{
  "d_model": 448,
  "n_head": 7,
  "vocab_size": 4096,
  "activation": "swiglu",
  "norm_place": "pre",
  "init_std_up": 0.0355,
  "beta1": 0.9,
  "train_tokens": 557100000
}
MLP neurons of a small language model. Each row is named by its layer, matrix (gate and up: input weights) and neuron, and shows model dimensions 256-383. Each number is 128 + 32 x the weight over its row's rms, rounded and kept within 0 to 255. Numbers have three digits each. A neuron's up and down rows have the sign that makes its largest values positive.
Before each neuron's rows, "fires after" lists the tokens most often just before its 100 highest values on Wikipedia text that the model never trained on.

fires after: " R", " r", " P", " sp", " D", " d"
L5.gate978:090144088115107115134145174136166104073135117080155158082170107113097121207186134116111061175203201071112105151137137164166181066145110128134109113156080163154088120110148127095134132141112129240155180113164065072126127122147152142180120161156162135144136154098160144115125174171113122107163183088103140115128169068111112139115125151147119138136142119130144080097134148150145126110141
L5.up978:163171125143163140136068134110141119108111147083166121155125158122110154049161184110112187126125167120120111079093126110123171124045157164090104111170125113131075164115145143162108213147196098096139145164080125146180107135089179157124146123140167154132083150180165087168114155116129107169150159076096116174146119160166082195132077111052146145132117154221108121127122150092144117115094

fires after: " t", " T", " K", " p", " P", " in"
L7.gate1070:076115120129178176167066072168116143106072127145124111168191161155133157104095123110176099137170107141065143119105097130111114102135143116097174186126063161146129153159149165159091154157131154140108116133145116160128118111125142142106029128139124176128145120123200095159148136190123120103095184184149081129199141107118118135162106179131108112113172054059139111114134120099094084086086
L7.up1070:074104207228074148108116161098138184166146119120127171170135125103137119131148057075104108180140122119165108170084141147134131116143094110156136118147141135102088116140125191186168174083130142067095142140070111074130170109109136114097132153155146162124091062088165145096114166127144114070102098182154100153152087176074177096113115128153133183153129134147177139107125116156180094104131

fires after: " K", " N", "K", " n", "n"
L5.gate6:109119118134130155137035136137162125115115144110126102102143096151143184171120191139112126138103099125114175122115149083158140027186138115088205121155142165081109111120180054108088175082202123111161153181162165105111128136105155149114118109126098181128130104122064148175101147087116141102142131134148129151098147116169089151170149104135097132165140084133124133152053164145113095103122
L5.up6:071100070137169175152180100145110126120106124096132149104145099154133074139083161093122133102192156178125109159175127162116081093108156131094125146094150158155102084189149153081151136124126081176115084088130129165150159141101169133058083127144125111131116121166115178145121130075146117169145127079156174134119095162109197111165125111121065169136189139081154095107125175024181158132079

fires after: " L", " M", " A", "M", " G", " C"
L5.gate83:150111161139116128122107127114106146075131181159100108127141114097166132179160167171148148081067143162103096138109074170101090095186115076112116101123120138157168110133118108106143124103068185178110164137135163138177132088148191116148089150135122136123098119244123174121151144188104108131116191098150136123135156084112160171166161114109156168162122114072144160113157124175105130136054
L5.up83:124111118142133113150126073108091127116085123197135142134161145097142175113106156155143085061109162142090098129114070127104115146142136171143111113142111151174125134116101115119184178129122188109135145145159190154080097168144129068088107106139093089086127127090104155140136101129083128150137132164154128191133141133114106113145175139120101188153153074100188079115120107112135148142093

fires after: " A", " one", " P", " R", " o", " N"
L7.gate542:094025132136183122137122119122105095095129120107174112133142096112124193087184136193130168076104144113117092131148164115144164097170165115122171113156152125092138168160134144089160144076099136163182152132150093188161098120120156124168109138140118101142135131145113092106084120118126103145124141118053189143110107138154065111202146080128086082208150130115144080056077141177136122158118
L7.up542:157158177078097109111090144129122128126072109153127149082116084118123054088085108169126111089098155108137065090158139173127129134119123093131115187122148100065146113119173130127142066070092088119101149140125148148152117113145129156156086140116190110164137198168094162167083150147114162094149135150119068107087096080132115117146112098137140153132065091187105157124141131144139107133103

fires after: " the", " 19", " tem"
L11.gate114:154160122126136187111163091122105114085126188112132108148139141107142175106104125122168173096079100135078116085154080158117126115130127151112119184083158113145113086120104173082151118140150146159092114118145100162081134121165123099122142167155151071157111088124121118109172115090119140122146162097148124141053120076125115159155089156128172148129196121138152108070133137183071142153090
L11.up114:178120121103137165151067105128151179151189171151134105106142130059102134195191100118135105101117153149142137111147109111128112097031081164100151057100085089144148185112112106196126115157149088151078150141174091100243100113102108101112100161119115108160140132168075220118106152079188152128081094174112084142133087161053088183092101183140065140142116130108092186123117144131144161098110

fires after: " H", " w", " W", " h", " T", " t"
L6.gate933:133140110147144148189125128138084141135156134165149104135078104092197122165100106158124076115142160158126111093124120155196107127150131127145109118152122208127124122148104165083164145093152164116137173112092133218116140104159088116112163146168123180107169113157114093054133088110097152137133132108109113110055117137109089150159107116108106134136139123064209165127162173141144133130119
L6.up933:114157163156097181127133204103144195157129124103176124119130061106119117204150173157157098144148093189135158127162088110152115135128113143133185102143108148107037117155157161179113163165149083075114153133142078087094133136132094107146126108114124159163139189099122063145146100116151147168185095120143147077155057122082078103149127120114074160122088145121111135140150107066154152089143

fires after: " l", " he", " L", "L", " He"
L5.gate315:151119127113151126165123138126109129096088182146168125105108066119198106140122181114129131068150169172092105138106146158153118161069127084127148090123125126199182109137129156123101129105121123110105116095097093119143140098154163157140116128130120114074109164118135141126096144112132135082106157085171138112130133138154053114165127108127169155136150107101229165157153131147116136104017
L5.up315:129105110106097110083114186143141080137097153147143102155090149101105169092079102182105131157155141127106125209121166138185134120146179107151144126156100094157068092136127164062166159169097205070061088163158080094075151103187140094136058173144117132099054096132176154103137139175133113136134120133113133138136112075094125127110181099142121144087167110076119099084116088141158211120095

fires after: " H", " h", "h", "oh", " W"
L5.gate348:133103156088123170186127113212187114109176158127101125160129095093168145179097137168174166114167071166104115112135114139119193168099132131120151105077118088117090092126122141108091115142104090115057113157170094139150147126090222132090117114135067115142140125091123158103142139122108096127100089153134189122145104067107145101147123112124151113080108124046097191128103152179183107093060
L5.up348:116149108143185153071135139116077130076122140087172136143108097148160152146104150137185111101148127138126087093086109163127229148099159195089143124143051141156140155132171137144074106149139074155136101147121144158169145157161158144167088125139174130175090085027126151139083105118051087109162120099109073134118158082118212174139108176103113114097109147145065126105096165110143171134141

fires after: " as", " ", " rece", " in", " del"
L7.gate1136:108148132106119115140154071080137088194100120128137155110136086156188137093126088189161090120164136059107146081098126164152146179223099081080115131114116134131127125137087140191124125079108168146162151162122200061145182073131137180181178124106164125138096134109110073152102127112122122116139178150101108124139148125145112159193105122158106130127160090099165122122127082084126126131100
L7.up1136:106053127099120125162133115107056126157141138122090156178133130157193136162112140100132153132176142154111139108141130033164102162173124153102087133092125128129139195096087112149125136094127134198169114175109087054146144143137107112139094142181028105155191157174157109130191065095123133115112143094128158149158103097104140147135083105063095174161107103082113103130129167137032168178126

fires after: " sp", " d", " t", "th"
L6.gate103:085094085107108137126110199122113146162105197133147125192132125167090171138137122165108054147147144116133104188091166067205144160084161132107150155159150174151067152111110151150086154179143138109083115106097101108090139097140096070079113154174159079108137115117145128111109139123083139141163119096154098063061127088133128220154126157143178076104111150165112152112111176144121131122109
L6.up103:132101106104099084144165176124173106095169137172137146144085135136131166113110120118109176116117135172131111088163115101094123133136137139075113162152171083095080126083150126122132134148177089135147105109139124140137146094159134094125075136154186153083082090118184086132135117082200135061115099119058051136117082155113141114112189094094047181076097123078080142120169104165141108115103

fires after: " N", " I", " n", "os", " S", "am"
L5.gate1209:139096120118122147133101150123131065174073170112111134127147106147131186128160137144169195150045129079140162204089098097227105170132143131110127105136096126155168128099102108128066108101164089064129131147076195113135101128140146134096112120170170205144192151068138161144081154112130127149119171150185141067134189069162140179150117143077129119075157180152112186075120075125177160121107
L5.up1209:121151143139071144110137105101165118130122087153091137091134085134154137131071025114115147155153104103112117179126127186102072140148164111103138119108113091123121087135133097096168092152175121083060158095094077145110172126097139116118093110123120109072113086114131134109093116146173166200180215138157112104187130096093123165131127100106168123122153089124104116107091160108104138093117

fires after: " the", " The", " first", " old", " sil"
L8.gate634:173124172140153130138133102143136131137104183128176137138127087118100103168097142183142118163111102097112055210128114112161077084102099121104110180088095121175173114164092138118101097107142082126136078139076138141137187094087114160088167129109138174126119123075107119147086118142205075161133021136135064106149134080142098164117146145124151136120189153100111122160107145149118150151121
L8.up634:180121142110087061043130122150117081131086152051110095197089133170148113168147162146145083115118132105133152130175096180134163117130104175108120159137074116152127134097121158116130141141168149128111148118109110143136123117123174135119080174115124134099068119145104164126099103103113129091086123116132169195164194077163138152105133107102085165112151131136167114132093112076109160115155

fires after: " p", " b", " P", " B"
L8.gate796:084125159157141190076109088151102151136082180157103123089114168119206162116153153133119196081126135136123129123103124168107124171126087117124175093079153116156081179133178135115105168153144113103076141132147147104156084095148114143119179098141120164094130109179142107110081113086091160088145162171105148169104103152182117157161081149112063151072091111155164099088052097079100116132089
L8.up796:051128137153121154139172119079066098161095141111093161138120166157110098125167119117217170127122144135172168134089171091103138119094082102099145135103156136162108168145151168122139108106133211110155149120122138146110061080102087187109125166173079092085073119119215078088164160174176116148163110176109107090157163177118114174136104124127180126094139143139184151120124116119114081164104

fires after: " St", " Med", " S", " Ch", " L", " He"
L5.gate1185:113097061145122126182178073154106106133094146102192147159093065175162130121148168167138143128071151121167140149117138113117179148120171030117113106105147101176076080144122086057149099081127149127174114014201124156137089116094098154112065131126133056068110145149111087159107148114151112109141186103153144109133101052103122193209118103109121122101133179155151125101143146113090108154085
L5.up1185:170135124144156121141172095115093114146131077166146122150151046068125139110160175201114153157122151062143085202118151093132129133140120143124089099129135168144132140144113125076130126138085206122092116063182118126150110122141131117145099081127138085086181176085141168131073142164119138094135151115146120108160117094153154139132153083136117163062145177166144132144075125127118137089105

fires after: " T", " t", " d", " D", "==D", " m"
L5.gate734:068079109139147152123142112036171167093130189147193150136171121113101126140147145107128110081171150121104095122121091115069174054155152113120170184105105163059126182132143159164156156154200110119124148093175158165098111129109107131094141126147126193172058129108097148162152176103114136103165134137082089161099144094069073171164108148124161161106112124131117097106110142154107159104057
L5.up734:090128157084120104166147092123118081167145116158113143131097160085125115144070043088078128082120157122139154122163151138137098172092111086149128121106197122094138122042107115148138133123144114127093186114121079132199060143111095071181098168179134204127128050131135133119154130087129078110124101142162128119144153120119095123126190137107153108120098082096105172113118111105120096171143

fires after: " c", " K", " p", " P", " N", " g"
L5.gate991:127171095111158175103163122170168134167104135076184168153191111099149131137136181081181128158136156147151080095160096128134122094085091137158166154165153082180089100154151068125179167095069133095176093154122127156115125112161103147152128119110190117076133192123101140132110131133098066133128112102098118169110128114125131086148140095164138102095163126159156151141120131111180103121169
L5.up991:162186139079124130157089160139145128155116151146121086039112185097118118043138117124063094096109165140156156084106090058101170115127147122130132146138099070083155163120146173134091154158122092119150124180145101105114109161025178066130085113153153176116171143170155179143169052144101153124134085161130087100165124108137128099114107087109101148190106147129160148117096136061183096118129

fires after: " H", " h", " bro", " ear"
L7.gate1023:169143147142061113153128168094066084100126126128140126079141152092175184137081174163147109107120100133109065134163076156102106137143169111111124129149066104093147147127117106160049195111128140146105174138137161137165105128118166144143124118138099092143157108116174160098152076029125148098148117173122114108130095079156092100109095174059175117148108148129133104113163143151124110170081
L7.up1023:131228161166165117140142154115099154125150139189131122113091104059117096120055159119116111088159142168107130107124084112113165208066088178119115101118172167160134212069072180096089052135133129078109125098124051140125115155109220119146163082098050118145106152127046111166137056081129139118146154160093149115115118110090141095096118117166165122088096065147150175136085155133093110110125

fires after: " h", " am", " t", " dec", "r", "ol"
L5.gate842:140170151129137121133110175142188123093190209164153113096119084171134180134109087183111140032132116108061146079135125138149155142147159143158156168100106111149079173080112109124096141174164123139089139135137182170175176154118163081137140115104086202154110124112114121147128108120037158118123185133102096114115119097048122178139060126114069111061148151022161174080155109154116117116095
L5.up842:132121079148090183160093171097162187149138121096097139175093123150097083109135106157128113124200100176150136119108119094122172128115042117125114138138030181190090142111106158154106178164093109087122171099087142135094129116103095135087127141178067152087075189146127139086152089138094117134106114099162157081128082128110138180101179113182174121101122104134126075133117063077133100130088

fires after: " A", " C", "A", " E", " Ph"
L5.gate1021:155091096070146098147130095124154059196155140126132149046184097074127187111113143130165150125131125165097093191113094176132103136082037155145073145097173088189244094154147117111106095126144111145197079124168115121151129115122167108171084108153134073174155134178126198117130161183122153130148113130193147116101148142167090076136132099151163130124099158138146168175158169218101097070102
L5.up1021:026136127164197196134109114092161159135125135180141175119147128126163157130157179148114094036094153107109163093089110172129103085185120135094168114120091173155090121092144111136142127135139143145169183128131134149156016079103089167094126153127131098134095106094121124124050130115107204073113142113153080142133125154117066072122100065090162132163171161155061143112185109152082086172088

fires after: " the", " The", "The"
L6.gate61:157143153118153149111121140114155097075047159132090116171189156113156161126144098161104157198056141107070078107172115125191137114174069121083138085172166161177156130133103074133141104118174172129081126123154119092135134114124153155146129109148129068095151109182108170126099127120189162065129198142118137117092094084068149162133210161159139077142134107133111108074140133145100164089159
L6.up61:159115146134102084138087146119118080105145117109169108100150112141130089115046116131095156064157136138131170169169150118121081073099147161184122092112096136156131174149126143181159090092131171141109123074184151118155145130183148136178123151096123106057097133145130113112075055167162156103159129115178099112096093126135059140137124114060124141149144175050092050062109192152155140085142